Weights of a small GPT-style language model, trained from scratch on English Wikipedia: MLP 2304 tanh GELU, rotary positions.
MLP neurons of a small language model. Each row is named by its layer, matrix (down: output weights) and neuron, and shows model dimensions 0-191. Each number is 500 + 25 x the weight over its row's rms, rounded and kept within 0 to 999. Numbers have three digits each.
A block is one neuron, or neurons of one layer that tend to fire together. After each block is what it responds to, as a language model described it from the Wikipedia text at the highest values.

L3.down240:513500452531490511559501465468493553471467495475467516477480487447479520533489449492531475574533499518488506509476498517537511505504459476541498483493513513517522462487498461490472485547510516479493513473516495514523522511464520492478529525535504446526518440504476508556479504493462481530487546486455514520488559532474493579464490518506495482440516477486497520519471548487544492465497468458478507502485492495476527472499504489507460510449486493471489531507504488484512491538470526483505472531471496508498471529500488497474506470466464505480525518501513510488475460494460467512
L3.down511:506560473482479481496465523466481520539512487513453509503504479475457510500460512493469525530469493501514481536476480474480534538546469497472485478526467488471528494477542466492581489530463462516498538538524513500476532533521513496504555502485510495520507493470479497495518489498496454541455472467478503526491563545481511502495498499496515493497525494496465468555512512534466491496526521523484506500485517498472494460522522476516493480501530512499530503499499471509524506498469518499562477532498479483479508508505453513477507483471549486503500478525531507471481483404514477546
L3.down759:493512517544521498485545495482511501472517497482463501490543511561505473468518544521490530483485504497519546502488494438542466519512487516501482500451502530512474477482492494514536485455510501447518493555489490487520511498500484504473485533428487495479507492477498437501510463456434478479483488530476525498482517498472517494491470476499502488494547486471478502521502487436484488544463510489509493525453577528503494532510498516490489497545492504502483546475511490516495495465479513508518465487512513511482498517501476533492514495508453505472495490492552478462522507494525518500
L3.down765:505479512503484514483470521517491499512483510527534491495459508524538528558511429534474551524566513480525481493526479529487508525509526505478518466507473509535541474527461480470529500502502478524478523504489502437509499505486470498524494496500485490507489527493490471449508493520513492513532445459485512499490515516546486537481508458510522500503477553506494490493528436498525476503482521466524490513493486514497505520507509484462463502510479531491473477507496517495487469477471560475476487480503453484552501495465534471460468522493532502503502573500511512483486464514558510529
L3.down1009:526478473504527489476536499510506487475474495505500554543542569502516507526522498554507499478525506514505495480520474498464508504481461477501484503499496497522528487473500495468493504467522476525541493534539478514499497550488461510503469478486492501490525490520530457499547492529500511518465498514489479499527512532467509515521490483526519528490494450534502491491460471526505485514461558493490476533520520443473534538457507481472468498519466488507518504521478500467526480482541515524503507543494499521486487502492533505452528512525504499531517555461536511513513548533483506494
L3.down1117:473538518569486514527505510438476456511518492460525458514513524451530528503486491519513528522535479517529487517537478512474550473514490506507536468476479495468490523482515469508504570497536513499506476487549457502473513510513500512481471503474518554479482496517522501466533507521490546480521497452467520505501502471483512537429559483460461531510500494530482499493518524484500549517516507524498504493505516519527486486493499527508489476512500499516487483461491492515496503469519541425498506479506484458538478485480517478539524475482545448487498530530504460476489554503507490495
L3.down1381:537478520483496485508485542489521482481511508482540522529524526472516513541498448492506576508465467497487477511478519556471498502534523474482529521465508472517498498536526529554497509550550507553493473491501505492504514487494497503531506492525515487525513495442517490463543473509518576484497477469495477493493508483488543528485505519498471498478499451590481508488464490496505508474422504501478500500499499522498505520525476503478450504492537502513494529543463500541471500474467494491465435472512477490484534557514515486475492529495506514521519521573461480513497460481471517531
L3.down1494:498508509510479485503510511528505511517531488492481484497450490468519539538537468499534439519490503495526550508542461545508494513493491484509484527528519526524547500508429543521527457460457514477462520553509504490489530534527495472489493496517516526482494524447509503466491505524461525495506536490509505474509529502485515515532443488509504494516483515487473498507511525497470480478523488456480480499527460554490461471506474506502477512522461493482539554450479503503482545464523530532493412513493515487518509442502435477497522462488501488482458508498566507523499488467509496519
Mid-word name fragments. Short interior word pieces right after a capitalized first piece, mostly in names, like Kan-na-da, Van-ess-a, Pen-ns-ylvania, plus some common words.

L6.down861:484460483500521506525507503502461535518501459498485514547514458514530506537492491507503507531531485518512502480512511511534499522513495480500550519515519521484537467508474485484480534464530501456482483545462486479506510495510519497476479514481476488458478501554517465480527496538496468504474480514531486524476520500518538463501504462466509510520473496468489481545479488487513490475483479462517476496532465526515496531526521489470519563524504471472515487530514552519472486527469505475453482517486547553473521478511469501500529514511481491505536463467510546515531525511465513482
Mid-word fragments, table dashes. Hyphens in markdown table separator rows (|---|) and hyphenated compounds like brother-in-law, plus inner word-piece fragments such as pert-urb-ations, introd-uc-e.

L6.down495:481493479515487530550504447506491490471493491523479490487517522537537506480494493564514521519461531473525512517527505504455537509514521470510504518535507503506512495503489531499487509527554535488494483506521501506450530473465511508490507531502503485487490480548488483466485482474503492512489518496504473497470527509472541514463469453467503533508490473424483510551506501503512517479496536507456479516512526535495471524524495476518503532579523482522479498511508522516515545454516517509455488512515455518475538473510510524539519481499534497494514487499478480518505528499510498538
Mid-name word pieces. Fires on word-internal pieces of proper names, such as Luc-a, Gill-es, Mans-field, and on table or navbox boilerplate like the slash in N/a and the semicolon in v; t; e.

L3.down547:458489492487502479482496502478496520565471518470497509450550502521510498495506544493466499530489454527469487477514507517507519520504477517518481508517531529531472450471510489475513457520518526540537480524473464519479498484510533500514477509513451503525479532480492459501527499474476479502483480505530520495498458475501513489523493480475527517506476486528508521528497529469474496558526487528510487498507529460458488442499508488498510475511481503488506525536455536522514470479503532488470495516536463512530534491467469522458475501539515537524504515507481525509525498500517521501
L3.down709:497460467479509531499489490528500541479486511480490507475482495483500511503486520490515504514513506493510484530500514517477465478532498520460472541519513502515479539539501471464489525532548459511496456490469531493511537524518532456513540471475532504507533522516510504467497518481470502503519515517469511509488534542479526493483496511440494526485517464531463523491513479506458481533501496501510464495549548459529479521501480526506471520535484521541504475465481474501517512498490466471484469518526542505529437499491529503479478502547496485492474486477510514481535464472464458493
L3.down848:530499534508443535545486497471517454480538482496556465508481469490502527494480485488485525500495496517527498484538483505472500529488470523505465522534477492529469473472579537491527470535476520487505522476566479490487525471446495530477466505501531476489534480496505512472516477514481527489487520458504504505539517530497484479521528513539516521454532518494486478489481510468503465472477471505478496519467526493497490502506456503526561486480564528494514485473471499508510476470512514551546521522440488485505511513466512508532573494520504498478522526513509558496500474503469493493
L3.down1108:496476545501496507511485531520497524527492496475470465497466483508492520492497506468513495475516514503474499508513500483494489473504533512541440503528484514522463515480477533499476476497526489472534502568524498518479468497523554484501496511491501502524492529507438494467523499537479537475520509509525464527510454507549520535520448519506519461485507499524492470461450525510487513466526512530501474468510495531541475515549494490519494516489534485534508499490475530514526509532487519489552474449497489505521496508503501494467500481544511513469518491556471518525494523536481497503
L3.down1429:509469505475480532487459511530488475511498489491523509467479487506469530499515488454537510524518512538528467495472542510485502495513542491498519494490507492485454479459451476505469519463546525524486479535522529482488503475465457512462500483545498511523491503453479439468487478477474460506459481542484545483513506513493504488500482556517466483563513503478531471482477495538498502537496540488505504499480516537493534518525510463455459449455515512485502465498481492498518477464493554520536518501526509477502501525534533503485526515482532470503528524527498499510437511498485496519
L3.down1599:492510484495537535469493517498511565481539507522530491531517491468471485519507531514534514498516513503497513481518507511520516508464474494539455466547526461457462491468491492470453510498498544509522502519501482486472519514514496466470525518530508497507547556476511472470515467482509500524453489518501522498522494465520462538479531479490470490531507506487496463466536516508513478503514472470515508491518478491515485523461488508484501517475496466462517515488484542519467507525451500538506510523524505553557488523468497477467526484548508514467483498526506456539475538463494531504
L3.down1790:523483469509506478482472472479485507532496475528466495446505441456471521480501510471482513524509436483510522503453503503428455524499489525468502475491479503482554521466541497544535484482489481472513493495486493549530558508523480465501487502520505523489527483505479482533478484478499507509462485513496505461516526506516485462501477484489531550465486515514522508483505471491466538522493477523516476451479540496484521537490517551501495480477515498503481499530464515517501457503503470509507538490526533464524566511477503526469458516523487521539507514501494516529493503485489496439
L3.down1890:498464467517493479504542554505493526473477476491505445511499513456507501502532548468560496467510491473510462484486525456507523480493489453531508504535556519491541492496551529506501501476494458483498498493518493497532483472500490523541500517504500448473499530550491529505443512497475471477472467496513483486531542519491476506501508500501467533531487517531533517474483496475508484506519482444503532478501447478497539498500490484512512486512496515526487447510459503544477431485497511505506545508513495552498539543518482498474529478511496498529504531472515500470525495508511500513
Second piece after short stems. Word pieces right after a short word-opening fragment, most often a hyphen after prefixes like Co- or co-, as in Co-founder and co-editor, and word-internal continuations such as Ay|rs|hire, La|os and amb|ush.

L4.down100:456504512502508473441471523505485483540566516495500536508487525535516474438504535520523533491520468473527498502524538497499490504442533506515466490524483463499493460463512493496509530454471480517517515537488480553492500511494527486497520506425496527518507478501506485488496480524500496510517485489534471512474471495502488510510449493477517471515534498456498480478496531493486501531467532521523477494544489531519474471514536506508507511478475520541514484505489499516508464471502516521510499468468477469511484496505492472506492516524484501503485476547464463543518474512517508548
L4.down140:457507521459449502520550515490468487530506541521471482493536472505543501468515469488456529542469481478485509527502514509549446524524512510558452485480487492485486499516500538492530514509532465505507454521450514521483503469526510500502478511485501474469445510511506508477501471441512501518459493510485538512481500483511489492482549546494480495470508502510459525517482462495545516494531507491487540472524548491472515465493540497548448501508505513492491478499517515538473490464474502489476504491479499527506497475468512501475500514492480493470498467496478511454513539552498489469
L4.down310:487518456510515504486514502511467528556542516498478518502511452480506524509534502496433472503509516544487485525477507520552444494487493498513515520502512529568487499554493493497516507497509480518485481497504466471463484478499490498480516524491459509517457543491470481494514506484489502512488486485510532463512492493481488477457505431474470450489485526481473483498521517494466518484535523485526486473458513486499505526516507529484481525514507489493497478457503562501553540529483480507465512522502527498492496515523473481546502494496465531485488471443513489520498510513526534509
L4.down487:489505509516486490473499511493503475479523503570507511542507505503558508501489464474440514464508504503500510473541515519526457476498491503505494446527445485499492497535531509507481501492512504525542489513468521527500477532516520484524482499479541511526498491478503537506544506531547479468508521493505487487499484489474498505473468476491547494526538516496487506460483488519514539538491557513504519530480489490517520494540508437497531517483494535531466517479531466523496533475522508482519466495462541515480506502487504450503536507510534466483521548529528510496524502495503518516
L4.down779:473540513494464509489529545505470507476493493470487498508450514496509530479528507495520442493470505513521470510532488558492520518509491514508506506503503530496506455520530555498528460488439463504492520504564484490477495492515522482461502486524446518520530508476484511498542487502523468501521478486514487440450494466469491499481463502497478475512492519518506490506487524491477472478546534435519473507519507535523510468540501500520474555481503484494472491494521469536445496488524469489479481491472487528480485465529505506473491532536486489502486541495527555526509514510477484498
L4.down1385:462488480481464511493474477478476520479480463516517433499512465523480533508469504487489539535480531531499460478548501449522425512487505471538510528486507494496453560510528506478470503501512495511478481535467512535472552469535545492524511531522467516506530496494463502510512483469457493496503536487547528533497515515481496510491487503486484480494542517522497502482537530463479509524534477434470459478504531512523499482505507469519484474491470488472483479531453560514504515480511549491538502468529448488481467500485511531461480496482521459477483517530509517500507520527480511523
L4.down1501:485468517501538476532527518492470504515514501502524482558491489466524536474507558461457516462476508510480517505503472502524524496476473520516518525484510479500489506511503507500466507447501490490480536470512458519448483473487486481554496497511516500473459491497475514514444524498513539511498494462514483502476485478507490481546473467511502516474536539452429521513463522496461460498489512538474542492516494531493484470430524460495501523552485467495464517473475541474513540484503524503489513522531475502497481574480529499488506469479531453488479466510483483477495531486530482503
L4.down2134:488480473484511536524480491491499491523486453445480457469496521490438522514496543458478508519512517495524489473509506489539507527502495533510519509476518471519499487473516483474554515526537477469462494515559459518480481505543524498517518536457435480523491511520524478497506479484450520503550537475516512520525483472498508483500512506494492520505507453490504474469511532477507515506492476524510511500511497515505505537485510482525521496499525460534496445530453518466514464499490511527524469438521513500500486485470493497516501474499497494480450521485512492522469497488485476528
Mid-word vowel fragments. Word-internal fragments, often vowel clusters, right after a short capitalized onset like He, Ha, Che, in names and titles: Ha-utes, Che-ap, Wi-ene-r.

L6.down1270:503455489505519454523504493493494518486484478474491492520498506550522490449486514475474552481474538490488497501506509514533511495496512504501514489546487459511496495470484544539476472495454520556507526518470454518535467550528462479518498527486519482485531488488452484543509509470474525502493521474509517491502563517489553517531539512557489488511486546514525473516543518499486502490491470520483496487550463483491484503503493539467479497497480505552491499474509476492508530481535493495465486513503519507497503540508527477504500512517523479511513500490483504469458521528529518473
Mid-number digit pieces. Word pieces inside numbers or words, mostly middle digits of multi-digit numbers in tables, such as 14'2',845 and 11'9'th, plus name fragments like Ne'ui'lly.

L4.down218:543446505517523532469516457531506494495453514475481522482534478463522531503470522478501525502514483537487504469499508460508492504504462485539561500494517525522478497522487487538545521464529495494520494504521503508480529492514486461513478508493478504502480512512516518494508489503492519465495495498477543525518495473475519520494508506513510474468489444505495480521467510486496503508451466503489452482437525512515487477466494490454502517537511529528454535493514526518475480466485523484488480504500526482492482515515543517492457489483508500497494466482482531487483469495478482461
L4.down535:510513509463477534490504496512475509496490478518477508463502495503468504497509512511469442465468457510489467476496549513524506514491543504503502490498538511419537504461547501510479506501477516480489472495498508487503467462477499483512515481513549518512487520504512500466521488532485520468478518506478456499497512512545511502542494506488499495481498462481487457537478471472485489515498543482473462514501531440521473508486503473529488501492518512516485529526509510505479531527497487455566525520491527458479530531515517485500487519481504495539481523516464539504495478489483487480
L4.down643:484509518468488442484478508519480487458512446474468525530521503457515505513490482506538509487487520456484488497489501516516502517505479460507502508511517501508512506548514467498475543549506528475499462480445483490521489468518464518505510534483489469474487474514479507503474506468504485501499467573495477498479451482476495503539462550506488471505509487506459526552492501468510543512505482499476539521488498494510530439466503482479483549470466488478460491448492492522488495508510480534494479509500517516472485478479506453492481505480488502485444462536489507462487515494507519495
L4.down654:458506508499499480444475480534478459504455502486475497485497522504531460527506467499527498489521466503489465492539488477497505480497499520502537512525502487521493507502499489503478512563476501520496471492521467486486495490521494516504535508529511499505508474534505467499508484509494504566533511511504482519524510498525477494504521498527490456490538477509529528508515520486465473482544474524488441506479526462479510452483440507544508496476515533489464527473512531491542477480513511455511513493542449515509491479571459507505505461478552545477463494513502538489516497533477483485
L4.down1034:481504504472524492509472522535539498473516515533503454484486471492490459514502491501503480498530541509513528482491515492495512484516514487507496509430503492521463513463526462483509507510522494502495549474491487495470537511510491495508520523549512542474482480489479514499522521483474557546482488523487494489492511487450494533494495472460468500503482492466485532514490516490497510514560512483494492500509510506492491471503470497539543521480491516465462483472461527479505518537481536504469520489508527513505485475500495534520507524530505461485494473546489473497538509490475483478
L4.down1090:472458494511490475506529491498502483524477520495535491521490521526528496468484469509531519471494498492495514450491444503490525487499460504475510547488521478550530517439486527492517508511508482496515483487467493509471512472467515491545527504506464492495496459502522507511505504507499448555492493488499493446473518446488510480494491511486531503499533568515469511462511480506499561511451471499494541542488521490530469479460489491513464507487474508514484557492505450488480545487529487517528500472509515510484510506477471517522476501472474504449525497469574514471445471417515491486
L4.down1268:551503495506534511513491482484528489499500532508510512487477527499498497508519478514522511506485545508517486515483458495536459541531454568504507465526470528508536479468530483473488468504522483471523502546473462511453479472542444508506524504450488458496508491464489469515520479497490475497467446512517553533448509476481521535509488473496553506494495466495496473485491492481518500529487481508464523484487462461517550494495513536477507511536513484497497518507517539490502460474506529511484474484505486490473465544476512498481516490507535470521496511492469530514537492461484490560
L4.down2154:505487518497504525496490434480460521459482469458509485494510502498479524515509495493506505536486474459469536477520520480492511463554516499431472509545489515490493540515500513528459495528506472513549491485487504495549502505484478523491523559487471525457478534533501552571521523484501494493481489521459501512462481487474489528518468510517562523514495494520499508507537518482491509508515491494508449491533537507500486497490466535569502543506490514529474488475461492535497558481489489493556489476499512463489509529470446522512479496514525494478524476520521462571519514534524502466
Mid-word continuation pieces. Inner subword pieces completing a word already begun, often names or rare words, e.g. san-ct-uary, Ten-ness-ean, ce-met-eries, men-'-s.

L6.down1555:543464491468510500490501499470484518508484510483475487505514505498533494499455488519525477517524512500522476500487506503491481462492489481522504513513559493491473495460494501495540495554496526537502487491501490510489494529517488542467491458458486504493525514546482513493504498502532540559478517491537498491500504521521475487472497496488521481449526491494518508536480505501569464501533471524509494501471525462478492510531528463510480461518456487531491469502490504513533493498517479516501510540511500477493461499470540474497480473466474499504474510503474523468537537523492517527
Mid-word fragments and apostrophes. Tokens inside an unfinished word: apostrophes in contractions and possessives (didn't, Emerson's), inner pieces (incorpora-ti-on, tra-din-g), and dashes in scores (1–0).

L4.down258:505480464485527461524508548534511542511473491486512485543504500503521489483463498516503479525496513519506486456472499498488493500513486486530466474474542488523472481469475481506511515458494507484522525452494475468494513525476450506524510485456520516454488506477499486512501482528499527501520510487493504492504436502517501472490504519503491519479499509462509508482483440469511517455579538466538474460497568497521515518478452484500496496516426480518544470479483493528506514498503492541520477496510530489498455518516535511492499476445494520517476490472480517452535514542527493485
L4.down320:465492513477502492496484473510496473485470482508507479446556519488491429526505479528481511497511501486474463479481478499523467519489504474481488531503501485518471543490487515512511509460523481475486488473489499493468471499500529471517520499488489485481499524535511520496466454506497501533516485488512505503493508459531507508461519502514474464482519481495487481490488497490453489479514508494565449540525514495492474502564496509484485509543467508494505490516518534531520501473480488486506463472542475475483500488491506565450523504487522510510479443502467535469495500449529461493
L4.down362:499514525470537499503531479503473550476516542528448482530537487506544481493507499516463472464471503531517475502501504492461510458515495489521513537533426467483510526483524501497489507458497527497508477514508551466538473561521526476505504473491514485450474508493482540508516505510511519517497503500480506510502482551474491504519481493495474510479525496507510462506463432478491442495521538534490487529503459472479487510473521470502483495494485532506498458526528514488531467502530468461511537473505446500516513496504472547493503510482501484457516498512513466456491464546504525488
L4.down538:492517496470507522524557541484489450515475505516521509514533496523520505447461478516544519559509509490528497502514538480483514542529481556497504528477465474544490488484501528471480464524498491470504496507476507506523475485475505492514472521485504477524474458540447495486518486532505485480508521534507500493491506512503465526561490535490516507494497509456482502480556550473494528522490492547479496463474498506479531491508535537483495519514493477505537501490551490464480518485497493511481470575504460511503472509566486543520497491467525496524500521493547493563483512513472456480
L4.down1292:513426514484535460490501483478489527505485473483457511506486523507516510479473480529457486512511490476538470522488507517498423499530503495516497539469491502550529524517486468478520454477506490489545490460496526500543476517463486470518478487497493458533506499518493497513459507457476491486494554534490464502492513515475505484529505465478527508443480501513497543518453535505505534509538484530484447515521487526478497498472488486484521526509484501525498521497490530492456455490508555492481505499509488488471479518489463481523474472544522526490522516535478448498519497526518505504
L4.down1315:506532542494567549428507499485518520531497472490463496534477477505486516506443555497502514475534495514501555514521510495478438498479488500508487504483504516512523510513498470504530514496474510495453460505496499482450513504463475455548522506459492476485500500475489496550547522502476449541419483539450527472479431532473503477521460505523515477474473541490476515462496503487527498496472489491498496525493466511489483496496463470504510512507524513511468513526499504462509484495498527536490499497506494522505497478503488481508488505514495474478526519484539532505504475517550512490
L4.down1862:507500477515468493499511458467485534523461501512529495518504490519463467455508541482516479529491529529488517490501467501507478466483503483535539509513499448536526535478494479530495503549534499471471530504537520515519548505499505471499522468496526512479516538479499501491507507499504496562462532524495450515474498528459458520520462507555516490479508524470488506479474501503513514488532468526464493504569474505517512535492499491503530477486456522507506500542509523442490484495491503532467506503489478524494468558504527510476521494502504542490511468457459494549511505474480552528
L4.down2162:508505505461514457453519497522526436569539464465450542525516551491459475540542503493524482492538481491483494536531496506483485533476490515531499519505538521491531500547519474477510524486464510450496496528474495518505470483509511470510475484448502501472494501490485459481500497475467533479502499514492483528490493524541487479481480509513479477473486468503523493545482552450488509536516491497509533515506504483485501559523439500515515473520491513467531535479486543496518545525510505508504515518519477485489498481507475518492525504515498516477502483528483525515556519529509514460
Mid-word subword fragments. Short interior pieces of longer words split into several tokens, especially "ti" before "on", as in transi-ti-on, tradi-ti-onal, tra-din-g.

L3.down14:527494469477518423458554477521492451483483486494508536524538506497492511527503484493516508489478493488505554504557491531491474538459526537483465467464488504519483521462507497504478499447437484483521533493455532508466511492444506473494500471487482535501486526462502544527521533475529479526484529527484513476495465492498533476538490465491543475499518518474553494489525459498519518450499471537523510478507488534480512470451538533506529453491467515519500484488509517517512525497545579514453503536473513486515495508451494524552512517457512515490500502491499481492455498506513523460
L3.down454:455458497463456509511521496497558425511522500466504502508519525494514510468491520526485486493466515505505516493537510496486479516502500489477502502552530515512513522451498538528484492469519459488480499507462546512542491532511521469519493525526472490512477541476534513527544496479532528544544470473505482510513480492488478461523482542510521483519499467512493495490468520477452569490504469479478501539524481489467489505541486519521491524480544519472518487427519493502503486497497515507508504500510516560430520481504499504475531491490540522528507544493495503511507494525495455498
L3.down526:520526553469489512536540511474542503473478476457494470493477463548479472447477506497493503519543522529507558470491508499479506490506506472459500508474459487487492530496474505536549488517484513472470580496487539535519495511505521497506537499546549513479483492460459485488536459497504514510510557495512493478482491492452497508531519458476513476493501521493558507528521464475557521533489486528490505507478462466519529493489537516437525529464521561525500506447517504488505507509491493456495488515510469466469547495498501489491529546453506529533498497498525472466504492513520496529
L3.down1237:447519500487494511518479508495491469551538514490487467513497453527511493521491484525532509523498515506514515513471492526528504470541509487525464502483526479503532491500541497480495508483531546454504529501489503587473532506480573443483494529488513539506500460487484541512447514470489527535480493527511482501501502481509525536499520478502528464475531474448466504503509521529528543514477466456554499535522502468487517487506482526507493522450471449532487508494495492495481474505505528488511505520467532517470500484514499525498516497505529477503467473528495537487485502564484530517
L3.down1286:495483486502488541503503476506517517491488544513513475503533467484495504515438525516489499457497492535477477520521505491494513484509509508482492489515529477526504471492495515471524509473531472478508455473517520512481483499502495529436536506477489496517479521532481484514500496508480473490489518487463505489500478475461488465489507483542497493460454466502512488497491509480508467546489538545444492498483462468451545481493472544540460503491521499512457513478478505523553505479477562470489549533511476511487515477533512485470468491511459500507511489478493500499498506440519536509
L3.down1403:482493447484537535494517525478491453513491535482535518526520517474524440483510479524447507519497491480496517469485509538539469496479428511470501486490484503474524510508490473511517470509493484471498534542498431492511475512498535498528497503497512520542514482510499480551525492490460542502462496466482464507533462520512530492543478525490473500505512493543495454516518462505480481493523523483495488493531519505496492517497505486510516512481515508498438483496484469483478475497482469487502485500472463500560475477498495469474549511542475535501530510520507487535481553468509458464
L3.down1453:474519531552494510556475458443496522516473518477520510547477505528511504519496487482498503529538490515517492496479519485503510524464503506467523541512477520455510525480501531512498480500517529459508482534537506537507469524520515483520514509464490482485537526489492465540473511463503470520513501500482483499551481518456514511505505512486479468470518499508535487454472516427521456525446548468501505511573524530440500529498522482492485494478468489496499517472495520512519502453481492517507507524509503469504470548535438511500477457498489473497521462492487484499509527504512476530
L3.down1641:516542502475544533511495467478499498494521552474510528514470480519495472461496565562483505495538491461526496498516510511525475468516489485502503524500488524509508463494527469473497489558481519498486529536510485498477565508546485448512549480492501504482472516502485493465496462490494462500475524497473476511523527444564470525532501507525459461459466501517474470477495516487500477476512495488493494489567535489509496496475512529467527509483461484499487550546494534479449506501542500504489515508497497476448518513470519526475494496472524508532493534486460506470499467508496520519
Mid-word subword fragments. Inner pieces of long words split into several tokens, chiefly "ion" in "Motion Picture" in award tables and "ti" in constitutional and participation, plus others (musician, earthquakes).